Weights of a small GPT-style language model, trained from scratch on English Wikipedia.
Size: width 320, 24.3M parameters.
Architecture: LayerNorm before each block, untied embeddings.
Training: a variant of Adam for these matrices, 1370M tokens, 5227 steps.
MLP neurons of a small language model. Each row is named by its layer, matrix (up: input weights) and neuron, and shows model dimensions 16-271. Each number is 500 + 25 x the weight over its row's rms, rounded and kept within 0 to 999. Numbers have three digits each.
Before each neuron's rows, "fires after" lists the tokens most often just before its 100 highest values on Wikipedia text that the model never trained on.

fires after: "if", "f", " due", "ri", "ra"
L3.up316:516481468522524500502491506494502491494506536530526471495520525505479513509533463526541487477505494517476500474503543484505498537539463505524481477504472496503491500459492452469504509496533542478545491512511518494494510503518518486546504492512499472516478452511470506523510485441544513513448483510505493530486476541486467478491521500515480447528533516504506522512497502509450490500518502533508467472502468527550481523501554499506517509511489534518503511476539514462502512511495505563507481497499520510480524518527495472422527492502510532547514515488469541504526535523558482487499487513495513538452476482466532482498461487453520536468521507518489502496491429466535518515517480518452462503451507499478540494490459492477500516453520496521463551500502488543503480502527469

fires after: " W", " w", " S", " eff", "M", " Pe"
L14.up391:555493516497532483534521449500487528517473499495466515476548513485500491457510517476490551516503475514503531523531541458506483487512505486455446491560515465506463508514468508506521478520482499535520480514500505443496513520507517523492523466502538507451474476492465514529505512517509512460447501482513503524544520482470484511469466512550486472507537495513519502469467557492477484528495500480500489541479504504481477479510535490488502543499480541536510503496541504493500505514447549493498492552492461503477491504465535499486463483491493509496479532531442487510482495500528504455504508526484499486424467499521546513445511514498516562502521473575485508494482511535480510541517470514529500493518487493471517521506483481559464482498450529486495514504492509515519518469497494

fires after: "ra", "f", "or", "ic", "r"
L3.up1029:533495481534517537469512462511505518491537535495515498484481471475511491491546500488537525457508514513479531491537533496499509539556527496510515536480500489482503494479517473445473527479532469529502509530494495443514511477534497509512508504475487447474494476502489526529486507485510497470519500503537503499491469507507504478494501480506450476536524431492460530501493495530484493508517534486501487513470492503520487518528547469481488501478493537533518493510523523479520519512484483526477491539478515519527526511441472489490498539489485502479514507458466512503509502474516495498526476467549511490520513509472501515505459487515487519418493482538514466500553521537484539529537506499484477557466499478473527497483543448498514482481516554516493514538514523509480514537474482

fires after: " R", " r", "-", " D", " K", "on"
L11.up875:486526503524514509515504518509477512485489492487513459503514517481523515475544504518500526472506499463484496527483449537497486523531532498515507514482495494480497509492502539476503490506502521531540525529571496511527468507534529492490498474490445510501517465474523506529486469484539459473515539510486463506507467472523465504529496474484494483497473504541491468511499496505508505440540527491482484526501523525493424505543499535449448519548480497495520496492496521447504497473507475462507478461463462508524488499510454482519484475500475502498492466511465505499474447487483526546513483527490495510472478463497476484467459510477507558460474486519495440494540523500508537526517546483481527539531532467556553513506518519517545510464497508514487517493537449483499507527475517

fires after: " ", " 1", "(", " 0", " (", "–"
L11.up1260:511517502526506522493495477495487517492492517469488516531481487485506484475489508479497512516518510469475576506483477549538509514490500524526455525519452454540530494494491529490465483503495458484504493499514504494490497525438492501463551488580499492525474509495487483491492515487471510525497562513513526466521488559465435511561519479506453520494511500498514515468464481457459524509488515510484486514486511485519526513568540500489522459488508489537512546522497527501500503495497502545516458506555461501516495522492511523451463527478499494471462448507472513448510464483499512503505485486522451516527477536512493514483453486523506514470514504450492480483515498506478550460469447488524520470503476519518491477503494510536515494517538498510513517481498523504555495485477516

fires after: " (1", " (", " (2", "–1", " (18"
L7.up326:480460480467518477496524511479501480526508505504467534529509482552516542512500543547463460509494513479472498492532524543490493503514506478476520529533469485477502488494503546497490446483491523494534565488491493504515501512521534545482479505500490498512512505449529481510507513518546520481486448506518520499526536480514473458491458489521437503503516475513544526447456505518508539505468501511474500468495506510518485466473563491494519491540526471481492512469526520495493478491481521492470483516427485500568489512489523498513474494499468486480516525542508491488494496520481545470500524529468487528486494490474536514485493541492490513482455503478488521473494486519520523472499507471506554471538487524504518476465519484487508476505436479529542539509486445566506476479511481

fires after: " B", " K", "k", " b", "B"
L11.up480:545510504526480479499491475511473537534491486464447538545544516516491516495538513558500473512505515444504521467547498525552521517523498506463496527506484479511507512515550507537497487505521498505490504555554507527492521492503465538485480464560499468481515504531422483538472452535527464515476520511481500508511521495478523528520518517530516501460479496482545470490509530526504488484498517509492517514514506531506452497476505500493482446504492487545496515514457512465475495472483504488521456481468466490551535550508519498470485531492489500516526467504437476512521465533522489478509516518481505492482444463474495497495493464526480527488537524517463512517483455486482509513504494519500484485486472521466515436454513496526489511524448557517487493545517495543517531490477492

fires after: " A", " a", " (A", "A", ";", "M"
L10.up861:537492474503501509522555490501473469519546496497514511521496555564486488480500507500533522485469497496467514471505472553477494478521459526486518469475491473519462491516454489470521447513514517502487514509519481488472477471525535474499501545509517504495493471497504458508481495492495476488535510464520504543579512507495457499525494490488525479529501523533567492494551547516486504462506485516452502511492505508512538489509509451482531528517488494495501477533498495516477507482496516543524489502466504519513525547515486516519492497508516471472475513517484479463470465491490497529454445529439496496508505464462504514466485515516471485531532467523487478506519509518531495458510465503509541471503490506543516515471474505487495483454490491492483542559472495508477536482518475

fires after: " 200", " 199", " 198", " (200", "202"
L3.up773:527494476495512517490483487513500517499525543483476489517525535497478497507501490509530486466527506471500504472536508489498541502493524467542535550514479450499532483536497493511506466462481517522517560528515479496505501474470504508480522475477510481491535491449504489487514469505509487505487534457499514528501514478518485534520501512552474476542548467479476512487462493513507547538472505497486510488469468495527501526475506482499507495532508543484516536526513495502480563508494468523484527480440478509539503565521460503520488505496449473496486496470499480531493470477480533505518505519490474538467501526457513489528471525480554508498488516518465496579526470466515503497493493565501525536480527509523487497519552485549502517461519511507484539546516500501457482511472510

fires after: " |", "|", "-", " /", ":"
L9.up1103:504504509491478478481482503506516493517500490481488518478568528462492501530537499520470517477504543512506567514474491510509510506524520516495471499475514496559505531519509493497503520519524523524522510511521479479529527538502498464506501492526488491539513515503482486516506447498498491539497514512465473479493533551439509500490493498555454467549532441499464479507512544493497492543469493539476502516486492506482437507557487480500481485557475487530505509486530489453476496478486515546483478487418449507491470504488506495489472523481498493494495493521500532528511466505504496545500536538460509529498475499493499458496460502511488507519495487504486483477517494499505515490511519535479546536536521496479502501543521496489537553480462454476500472547495520479459494524507506

fires after: "ra", "u", " tr", " a", "r", "v"
L3.up1198:470505515522557538519489477483488500521523527482488504474507523538525458510540524474503541453500544479464525528492481503513490526502513503494500471484473511472530520494523515437521491485497502504452477497532494495533541478560476460499484466485510534497488487503541511500510466523513509436495512429488501483461497526511471541525509516517490472517478509486514468518471482504534563492570471495506479500497493481494514520525542489518525513477474489452515552486500512428494544496505480520491508524496513514512494478500517498510493510474480558505515494452487518493505483470497507486480484517479513468525495498479496521527510493474496508500462501490511475517502504466505498549510474546436499530518529490479487442481579494524529519503481522494488545522501481520490542550521504

fires after: " B", " ph", "|---|---|---|---", " inter", " b", " d"
L14.up1100:494476506526505477462525504517518552502487504470499555525538507490525512494489513516528529444497507523472515478568509488520478489506523492538487504471525449487474495503500540493532511486513477456459497517511495539508517504522490489509466503495502493507476446559474443490431529529512496517510483528523490530540529514499479516479521508508490508513462491487522429523526509452483510459523528490448475476476519579524486503494547514548495502515469500526498490527499504493501478517503504503515447471484488496535524555485488469480512543454489466505477474529464511510457529485494535523536506480482499496459464535500500460485501490478510479479535489508507502535507457515511500473525496515511523492479504533533531499510515518457504464509504550512525490474473496487524507457524516

fires after: "\n", "-", " (201", " (200", " 199"
L14.up3:511478514465509499564502486437503502506529504516482524490523510499530483498494480513489504466522494544470520470479525536510528519513454498543519503494501483513486486537458513502493474481492529517527594515494464512514507529518486466506522520482487480527526466472496519476476424503495480504478478507471521530529508510434454495534494495544487482522507443521475511507527494546479504471532524509514475507464502500525480498484533517499506469531448524466548460505521516500491512526508425515521492475499499490461510498488490503458504501492496515500486507527468500539484490495507517496485511491484500530496473500488497501497505466508539511484457519521476523490523469522475487515489503543540520521489538566529495495530531448521479503480505515519502492510519530509498493527488498

fires after: "r", "ar", " bl", "ra", "le", " dr"
L3.up236:493486498529498484548508502525513507505488519488508462488479502537522477507558521528512471515510520492507507497512471505518490530529487514516525513506506495505498555484517485435518479473511520536526531529501535493511510494538475558523491476522486486544494506524515498479512491466554447492507496467499489484489498535482490474508504518463483480505521515471509479503527499475538510495513494472507478480524507487458486515527509477485493510478516477459522521501435478500481505475508479498471478549462516485527473523521513475503505512503471515542489491465471528515518510507524505495497487524552534521505480513427469499491463487494450523477532501495436469509532459468516512543502484508477502503452479519484489484501531494514549495466512525496470537523493528509529512486505466

fires after: "\n", "."
L11.up118:504505492505537472479510476542514512502504492479481479523462534498528496524509488501506517491481495450504510507523523483526495514499529547524483522509568478486483532509448526528522482510500518494483544495501476502511410506495522515514510527527427542521510494523470486533449448505471439487470563484462516475499525490528525484527502481508538510510495522501482473478525535507520534472523520511476473501512487538515494509476510506453531511479513524520515478507472524472491497511516472516476509543528458518503531484508515526431471462520499469507508489512475470506466516491433514547519492496545513492467483455467504498486490490508488523493528479481483493508495503510501497492533473537469559519492536528490527489456510467493546507517518474533507536503527456511463479497518478

fires after: ".", "\n", " D", "D", "s.", " B"
L11.up132:536493463498477494476513434521493553544528471483535526512553473495499486497502495531517518508537528469498575484537508490526497487523488535526493501495510503491477465478466547517514506459514499482465505513525502510529499535479499473522454507489430529518493488513487454514491508477496465525486525481472505525470445530474510523526506456532503512546572520525485476535491490508490498536539441489481471507484501548542465475529523511500542481526515486505507488484506524480486500501470506489485475516493480474548508487513511509438487531531512508490485497514507517513495464459509539533512505527455494557502496456496507508486495508460515486504504499546507506484523505488487488496520481519454491513467506477490494444485489424499501525484454477536526504547498482480463491537539497

fires after: "ra", "ey", " the", "u", "du", " pro"
L3.up388:471485502448478536500490501498489483491504529512485554454516465492480454519498451527514494462494481509477508536519484502499477485531480495501504458482500513493549522485510496488498496507505469525487502492539476492502526505532461500528484464490506464435496495492533494486500542524504511468514446446487480500478467534487523510531526542483460490515526507479490492515487487538513514467481480467492454485477511528529495483515540522471511536538490525498555483491504483538521556516470501492504514540504514515488505485472470472485505487534454509523475522515490493485507465465488530496514475520520499504527480490450474492515510534470473503471456507514472498536495508528570506504539490512491528481540520482479528509517544496498500517480464542501512482564540511564549540536543457

fires after: "\n", ".", ","
L9.up74:526517493521485490507504477504518521530512469524533471535502553521510461490494552524494485485530551502510529538536504531534498505500503520522479517553545482519449508537516513513526494474501448495491554505527505484457461525519496488519527517481494519521515492541502478500473487485503463501472549500456537473509479465478497509515525472512541535503505502531507516514496505448492486509530511510525460528519533534580509525451516547455518526498470535483489565492537534479476471490473510491516477514529479494502511508512544518442503498523508511434504496501479483534480519488515539485444517495522485495501500500477467548466475469456511512470464490491494467509466477501510527528489503503516494536485528459499489489510459473461507509495505512480516505515512496521487513493505450

fires after: "ad", "d", " add", " Sh", "az", "a"
L10.up401:533491486534559514481477474488570536498529528477464493468519506531462516459487500504501548502482539454461465522515480516542487467508521472489481488514510462485537497533521497541519477503503528531484531467522497502517490501502507484492493508520461466478470487536448468507514514507536479511437487472523507472486518497456566497509516463551502484526524496514500457500525535527491521512491483508537473557461562478507509485496505541460506485502495499463513485496484509469476497437478506503494548521515474491534506478532531481472444488495478516504491474539528463533502510507487487512493493505488487499517488498514474533521481462515518523515509500537505497524516509505498498502471485523509524533495515505458518434492481516503500487508494479486512498500490520542493533511428471

fires after: " B", " R", " M", "–", " K"
L11.up1110:504490467535534498532496458455497494524488489493498512509545518484465506477499513526505536468496483522494485509507438528483466516515508541512515528481495439487509456521516522534465485495505487509517521479534515534520470493487525530510473473479471521493517471462484546493477477491484499546526555492510560504502494534505483533482509459497523487508486476476523497502517523501486493503596516468458461504535439517487436487468489519485513530526472467513510497473506496501552481504499527498518491475531506490476513473494476516529495534496498525483483503485472530520501508514499501511467529527524462483503490524488490499419505475506534564494478493517470463473506463517505523478493494527505508515463501485551496471506543518523466491495494512527489501489538525524514535522486501

fires after: " the", "A", " a", " A", "al"
L10.up842:559472483509514505539501467495496510529534527490534551497499497474507482477518521492483467475558515488440529502484516533517487495511503493540461475515508509468495518520472502477494525479528478533476529513501518511505471495493544525519463493490464498504494484503502502465477516537502478477494501522506509482501480488537539477490532497510456495524447490477514444424528495531471514473491490518517512538488555485528465497540546542531500480477480528514536497475475511472544430512487465484528466515515530485511479499483456482504494477496501508514457508505466488464481459490495519505465484519494467520490485531495509508457517484490465488495541496483508497509519504483553517520495449485520516497517523508535542492496526502548549485502433487488511552494535530525483494489499414

fires after: " 3", " 4", " 6", " 5", " 9", " (2"
L11.up1195:487490510500521489494481463484474466508509493482459509492524517496509491494471474517543496528524557472486488476543491528476507504495490497486460523553454479515508492545514565509558470466530524499531500560581543471494477491505467494541492477495501496529546485472531462505503505494473482491531514527500521471552471472494498486490492493519473504517547490488479510512514493498501484474470463521491492486514525482503472558506493485465471533516468495509506478446521573498510545509477492514517519485495500452523554502516461491510480540485474475470491482507497487497508512485537521515536508563502510550487503511510558494464519519522531472496483464540500490495458469509520548502497482510489457504504485473533531478485541479500500490449485508499523547526491516478479476503480487

fires after: "\n"
L10.up594:504502517478525516528497492479536473548498481515536481499493474518461507536478481511492518505527501489502544489520463530531488522510474521547500537523447500507493461518531486530544516482519470528513490553503503520474508482478537496510530483483477513515504509494454484505437489521480464482456505484507502492509479503457483523487506429498467477508517508496544527534501502471528499487525481487490491488481509509504452522512496521472511479484465539465474567538517498483504512458493491478500446538525515482505500510490511507458460519497515497505484528442477506519505494483495530491496499476482500515478525504489506534418462476504531520517451523500505509523501475522484489511517464473525542487460521483456521511499522488509514516477500525506467493486502517572498524541515495

fires after: "a", "o", "ra", " A", "á", "ia"
L3.up149:519485489490490505507563469491487517470500478526472525504503516477482486489518507520529503503475483475512551490582529491499516507510476556506496481514486510524524535515464505444490479511508530508480485474498546513512507481519486518482478438520521499480554462526506487538500506470490484495506483453530500487457498476467483503465433499458465521522501495524503485523458478511526515510528519481502495474551551507526466467499529516485500471510498509465524499524473504482533497529505505501527510532499511468521478497494518458486463494537521475486459465493505483499510457484521495505494463497465494522492475538533492521412554470525481505497517516498500489519531515502508504531501488471530556560504528531491507463539518519550546503496471499477482463515494520512506509527473475

fires after: " |", " 9", " and", " 6", ":", " 7"
L9.up776:507475508493509501496482494516497531511511512468525511498540475516485491461500510506478499483567479523475501537546523513473555484494490493524482494538508508527490488477526558516531480484507520509503519496519501515511524511519504464513464512508460551520484477507506500520522479491504494430548451456472519523487504453495486503559500482513470498472490491499478496495505499518482493466496493468513505472517491471516475536521470505497502503540503530501536466496483507524484521454457474480485497477462478471543459463503511526510482490524501511531505479544487501480497509474498535486511466592503527532442465512494540448497550503460524517470505469540505503515498510517503528514535518505471478468512493510534522488477529516497473479459497540526495513519475486495518551521447485

fires after: "u", " a", " An", " A", "á", "al"
L3.up938:493497511496502476515501455489543512483496475508547532496538489507479499516542480500504479466485501499485522508488461492485511486523495545519497439480479505475503529516479501463469496506543512498510481496534483449535498482482513515520500496508495481486489491537533435514538550509520517466476491515497535478520535506470522486492503510496500520475483525523471478529523511518526473510533505491454468514520496475502531519473516514495497486479503486435494472517506480515471523484494502472515501511509519509542476526466516491542506441510510493540453524517477468490468485466492565481433479540472509494513480481517513502478548489508460492500504513517494449518528516526529546518516478497509528472536495494533513453554522511541542473444466516508462512516502479518514498499536462

fires after: "A", "ri", "ra", "E", "ic", "ue"
L3.up1250:543524450513517517523533469415500486462519549502514496481532484501496491506531570467511516496509539487472499484548515487523500499489492470539475487496488483488520470509517492486487460451489497536537480467492511508529522448490513476527491486479475482471481521496503465518530491520527483465486478533500483524503485524527524494497466462496475499529502511504499529463519494482457496446495539523538501517494538519545483512510506532486488468493465540503515456494492483464537484500496474481472494511494499486505489513495510503457488513528507534475481492482496438468482500521481515561517469518516487502503468518462489515440458496522503538474528520520480488470477511517511505540510492492497514498509474542472493456478517501498528496454492503545455535529489523514481503537449463

fires after: " K", " B", " R", " M"
L11.up651:508496507541542488492508486475502506544507481473477518519558525535480512447515511527492524526477530455498501498484472530531491465497461550518483522495501461487496465504532558462485449509491467553521515512483464498477476535501535460517494506533515486484523493498450508518494503481497463509553506519486497499496483492548508488521501520493522464475481458557495492524510487521507460471517521468495511506541519484486463483527480566517510537489494519481522450509531554521552516495512486526529493521481465477513537496504497465499478490473494500473515557506483481522482468494502532463502491498508518458462503537494457470473486501494510526486528521483444450498487482501498483519484468525492512501495513514511512501477516536474472522507505525502481525499536475496517515528470489

fires after: "-", " re", " in", " |", "=="
L14.up970:482528475490506461511489492510468512480540503462510509548517525504541525517469457538488513463504495542497530521523486492486522466508528546473503456515483501531517505574520488488543480486521475513473500535534466502513519532503501513511523474505477493477486464477506530546499494468494541510479516472458499448521465532478503526536494483499489506479522492488493452559551517473517494509488519544480517496505530513511476520531545514503506507516528501505526480524524498502510517462508507472513450502500470480486482489528524491467524464476494491505509476542484488508527431524500504555480476481421487498477510497465514511466476512501532536505479501535481477529471498522508539512490484525496514519498472503524505485502514424551492550532492528515488484522467486475492489541498489

fires after: "1", " (1", "–1", "2", "-1"
L7.up1064:457506525531500496517506509515462486483509511515460521503489497513479537515498467547495481505503504444468511511488497543491521491568505507499525511517500517536521467503514554502493438466502469487525495550508507438487497535492495502478481536498537473537510516461530523489468510510504503485496499501505517499550512491456513484528480501502521514478514505511516467540498494517486520497482498476442425497519497471514472470515566498471455477513453493511504507469505530501476550514500529504505511520507505518530531476518509535475448496497491496472520488509518496478518511495479515493508522520475454557474509465464551458435479506494480530465465455464498503488532481507520498481538493510494553501482487471540567501515498466497495482496442501531544549524510484505513501507497494

fires after: "i", "eth", " La", "y", "a", "ad"
L3.up237:472483506484513516527457424514544515551481514504487494475527510528506502492513531568502483461518524463478538494489487526514536518503537491530470455519517432509503495538483453496502495479469489552467488475486494481492488521542502472482539484499509545524487503488488449515440465473516495459503531483496511496522519527465533523511496497497510510527470495522526503472506506491491513467466506498504536494494508540506507504530515517482500458483497513504485517515505472487509475517487473523502536540491505459507462525468515456467440535522545497484479524517471478523529516536496493509501508515506498503506530471522489500526503482500493520516504506514481470516502510520513524526493476485505525488523538505471486435522487509552516522515549522505482483518506521485465500475447477

fires after: " pop", "ri", "ra", " p", "hen", "u"
L3.up1120:507468491523542488517502501532538492479500527481500498500509490484462445482486475498495507485501508499482526511517504497534523509533476470468488487515499462474528497508492466450529512481519481478484491495529510472541508486511494490518505487515539488460507501466499447531527517512539488478487490498526488516524498497466499509492512493501469469495542506509523445487510520532496521442504487563510468502477482518545523510508533474467514515543505513540519487449496471459483522514485553494506482536515509488500496487525499447487494512477521550536502467474451509498485494491531521504483461568516521473462513485485516489465454512497488497485506470524500493480517482509508496529477419539480507496545514510472521493521472468524543509465492508501488504553535482559546491496491476

fires after: " 199", " 200", " 197", " 196", " 195", " 198"
L3.up970:524487500520506518546493479514500537488537491506537482510497467468474496510554472486482491448560505477481490465524503498556525487545508514508484520527557477507499506538488474467518472498507500518511540506454517513551486490485502486502515443535488475510491514519521512476527492493514466504488507490498506518488479505513532514498521504523470502515536515468469473500491504513501519540473490512512494507500462524509500516491531473453508511518469520525536517496474450522500505516478519502453516540524517501497523534519513481495512473507483532512481519436488529469468486469518522487467500514446477532475541557465499474535447493492478495520501503540473479505499490501508494474521495507458475548448540506490517495444527490515528509467458479458501496548515503515511520451479464

fires after: "-", " K", " (", "00"
L11.up1011:537476476476532469495494481509492489496476507493493462508500502525457495505505484508527510488497498490454510487538473517484525505481478529514496543494483493541530473498504506505473473498496490511479531485512513515501508506512492529456545497472488505505523466537493480480519531472465473532504501489478537493507518457491477541550499500445491508571462521484503489498536510493486542495487498504530502481527486504487494541485519504472554456527494508529497505507517476534538538485474488477491490462467517500537501458509513473549525451518520465494456546466490477491506443492515530525505488510500535492472490479493489499482502489466511544523523491525443486525537532511531537488493509496472519525523515545481479498447450481515519503491515502519485521525548492532467529508478477

fires after: " pro", "ro", " Pro", " P", " de", " imp"
L9.up469:485441485483562504523497485498517542497523501494524535476491473486536519458488488497491520460488505504492525509522484485535520467483505528490530491528465477539510446506476491524546480507527501478475503508540494494523472505530441504509539476514511480496498489471482517489505502543536496532497508479525512498497486547494464548501509473508481455507498487472526509496513494464479473517577500485464493514475477509545521552523549496484455486510483505491509470490517499491451511480489492524526489518534546510494539501491497470512470518516501500528469518487494539481448479552481556469505454536465512511468443475516526460515479505489556493456517468501503477548519512500530519507525474473497505541492513475510510488504529527495506475448535521507484506503534501497472590468486513

fires after: "\n", "|", " |"
L10.up1254:501498503484469463514533489489533476514531476469480487503497510483493506493491501520488463529554491487505539489507514466503514516494548525505439476530490499542461503500505499507506486541501446537536519509534528499507512449470513494504488498524511530549538479501548453514544503491494494484490528497525516460523509474481463486515483463492485521477551493535533485521432551508462486514499492550555474504518492489490417493554485525479520540581463493515482526474489525476485513505522471540493434510502488475511485505517511489519501484518455514492508485527503525505490468456522511503520482483459512545506497471468502504467455479505504533495516484494443511512535487480483505476530509536455511498512509494489483480515482479516535522503540531518491497509539476506477534475501491

fires after: "\n", " (", "-", " =", "==", " R"
L11.up368:495506491522499491518549496573525472483497504517513461502452508478500466432458513523490491515520495526520493486484465520502469512483509489519533508476489509531460476476518524487495479511498494530519528479496493498501503542502486455510497500506442500521518539514505448515495493520512484505482486489468507495523470503457451535517474486441520521528504478515522508499511565497492493479517536494505432534479511523497540539470475538475510510497470513535507495539534515487529511433504498478524497489492495511495518510490487483557478474471509498485495466465488531522499438514483526460512476499493507518493471501481498503459491462513524522467533471477484500544548514520503480463526526567526512503508524514480504511469507529545503502490540525509505523488509516491460518501495519

fires after: " W", " w", "W", " N"
L9.up140:485534483494497493496475501493487477498531502477488497498500518493491470476495488498512470502524507507492481537548516513548501532504539466458490536486501492570504525470486571485483507489492499553521500549540532483519484458500488503451497523528509519497472512499500496538495509523524490515525511473477497478511509480500502528508484474532476485544496467497528504505448536522479508488489533489481505519469552511457503511488528485477502517491476518479526465491508467446484490516460512515519487502507489493530482507496469506525479459470506462471482520531487508487484456502523501482493446524471517507444524469501510509478480494501495539481545505512496508548482463523475506506519548512516511525514491559475509491496524494501494494487445486497474548488524425497511581548476440

fires after: " f", "ru", " g", " j", " l", "g"
L9.up372:505463462491531479506536436506488545503497526528497545503490495501506477482531478468467479470529516486499493499533513493544506523473484459515515540477541499532496509510479509520494483494512528488476511514487520468467442447471501485513502439481486521543489492496491514519512475519513499514478507486528554524500486505492506568498487497509509444518508463494474530510551515499509461464520523506497448516454513511523497517500486517478551493519500534456507492492493514493499517484457557497518500498500494505496453504514522502487473497549512533531469497485468484519496486439508486499479490524474492509463501483492498488498532510489487532495568494484491507498487480513504482539511529514467527485473489501501502483444497491508510534404500500512564542501471537518483563529485478

fires after: " Pro", "ro", " P", " pro", "o"
L14.up644:512443506547494515521460527506508504503576524510474514492482493457497548530460521481499506522505510519518485513505533457530536511488498503486470507503526490493518470459472491487504508480522461480449505485510461493530500492494515510510540519527519492533477498493518506494503484527477479524468527496529501500497526519507484494478489463479519513493496493530556489481479507518463550489535440528472414473464475522471477525508496507485510484502516491491539483492518479516513491504460541518491512559508474532505482548487464489480467486521501505519486524487466495520505510509532530509503492533497489515486450507493476488536479512448564504453499530490493497505540470527494519517509478468464496506508458515456525531508484521551569494507517530498485517531542512496499531505489515

fires after: "ri", " f", "end", "ap", "ra"
L3.up285:493483478517519453511535514476482554504545539457471490524529511490481501474527457528538494490492541507441546512540506504503528479481511498500502519522497494479503468469510460458451470490542521523554535497536543509503487524515517483533520464504505500549500457479501500501522486520519508472507491486536490532515506560483499514494515493483477469483536493467523477494515466537474500482503472556484475495487529526480483541489523516456478529549475515580531492492518508498506501499487520511512496502445528493509517468526529492493482499469487516552497460528496511445498511510492521462512497470469477481514516525475565513462508498516490506456464474504472453484517514538488540532490494500459523506477485495487566498450506472472483516473520516537498486505522511532524538523488484

fires after: " ", " 0", " (", "(", " C", "."
L11.up137:506472494525525490510495428504504479499515515477512499520479487453498506510511481560480507513511513500496562515506477561505562484481472493532455518496467507528505499497501500472504488512521499476523504489492495443546505499473538481465526494490529508512518485463469443510491456523509479530527541526487534492510489497436442522525488502496469511488510482527514522479484472488491507496516508569475481535501491476505495535488516469500450481537491479527487506520523506497511533481471554545541451519469523500471473473509498490464502483437498517525464499525465537492478462499512496478463511540482496493529537482510488519495471445512460525505527505512507488485501496513506535518464476508483523469539483547494513473512516525527489486468532481503534484453514525565501501514500507

fires after: "g", "or", "ag", "O", "st", "ra"
L3.up987:506518467541516488549498497483516519508527521488503513524518557510451523516527527485517496475527501459486507491531502505495466509489466503492539473476482487495542498508474488528468462527496502530500488550501526492476460498497508501540458490479472500509508469463497511478482537480486474496511484483541526532487501526508515478494509495548466446579526488483510510553545518507434512523521497499514513482509476468541484490533526500498444479521485521495490506479545516486475478498516484497490490527514505498519554509493511469487470509504479550485484470456492501481522509497492503453516485509493457462481504530495514529512528528501484509474515525553514513486527501509504500501528520513508489550452511443501536480441475476501504488499513505519506524490526547509520538539508432

fires after: "\n", " |", ":"
L9.up375:538519488517510478494512480519464514537503500493527478510553536474528476511485491526576500514531484420519502514545448523511518497503476525498503478520453510489494527472495532521491480484485506485492477528555499518484499548494486474476511477508467456509525500480492501550505475501521490506443478482476535475496498521473470507500532514530477488542536526467494537536491523496521480504524526504489454498512505547508487488508479510503499491526501496514518483506543520479480490507447520505488506485456460476526515503479474493488484501513476536472458460475466521484520450456497541531513488495486521535491452438517509504486470502492527499480500494512505470505484518481541519532492492564471540547477518530499510461500529478481492553489463508538508515531523478539492510483505497

fires after: " P", " T", " stud", " B", "k", " K"
L9.up1263:506532469531487466508486497512472541505516515449493503534534518515461527455517453527530469532535495474493504507486522512489510470508523489496446515522480467530534478539513556498530480511505477524519478570567501456474498509500524467460429493477489501472482454514502521509506498502515492489501505443462499491496532508460514494489480486469522542515485527523528492494498522451496498500509504507503516531477509496478500515532517474531445560513496483485499528489478473494477513462512510500523526521476467495507505511531480498527503495485479434483511515519452508529539471544470495470484474491512499490522511518471474474461491480481498492532533511523484442479492480473503524537462496468516517501482505511476498482483516494481494547503501550497500531570501467470460520487482475

fires after: " A", " a", "A", "u"
L3.up848:545455485458519495514470510498505523512498490488488512479527532518530446495545481501499469490524472478451501530504488511532481483504529489480487500491474497486470503497513531476508488499482532491509517510526508471496481473448508475485507505521481498521532466459521511501528494522539469460529511482472510493527539502531492480503500576480489538473516516504556422459499483517493492491480475519516505515534458485537523522511516500517527535480517481487496499485475513458493558475487480474501518514551452550531523505498520508458511448522491477526456522481492465539469487479445571492469503531456526496505483516511526503466471497506484503513488484500494462480532512493489519495468483520517528535518480482515529449487516505519526515489491504511470512496488482530504521541462490

fires after: " B", " b", "b", "B"
L11.up574:491509514517496518515529472514491520539496490499469529528511504507515502504506487517550507470526518487507535521534480501514528477493502518499537524457471486500491462489484511480525488524536489493575512508498495460481523508507494541498494520533500465508508484501541475508490478464511518488445480521480497496498514488496500496514480518508495487468504483494520489487501496500483504525509527483477456498469525534519463474507531485501458505514484521512528541473480523494466491513507516512516473479474470470501506537470500495522496495515465468474474477480497517499498500507538505491528532500496517532472503522479521539466455447465534571490523490568446463511538503504502547511489511512527496487469468523479516520477497498595477522490469553468460536536532514477450502471483491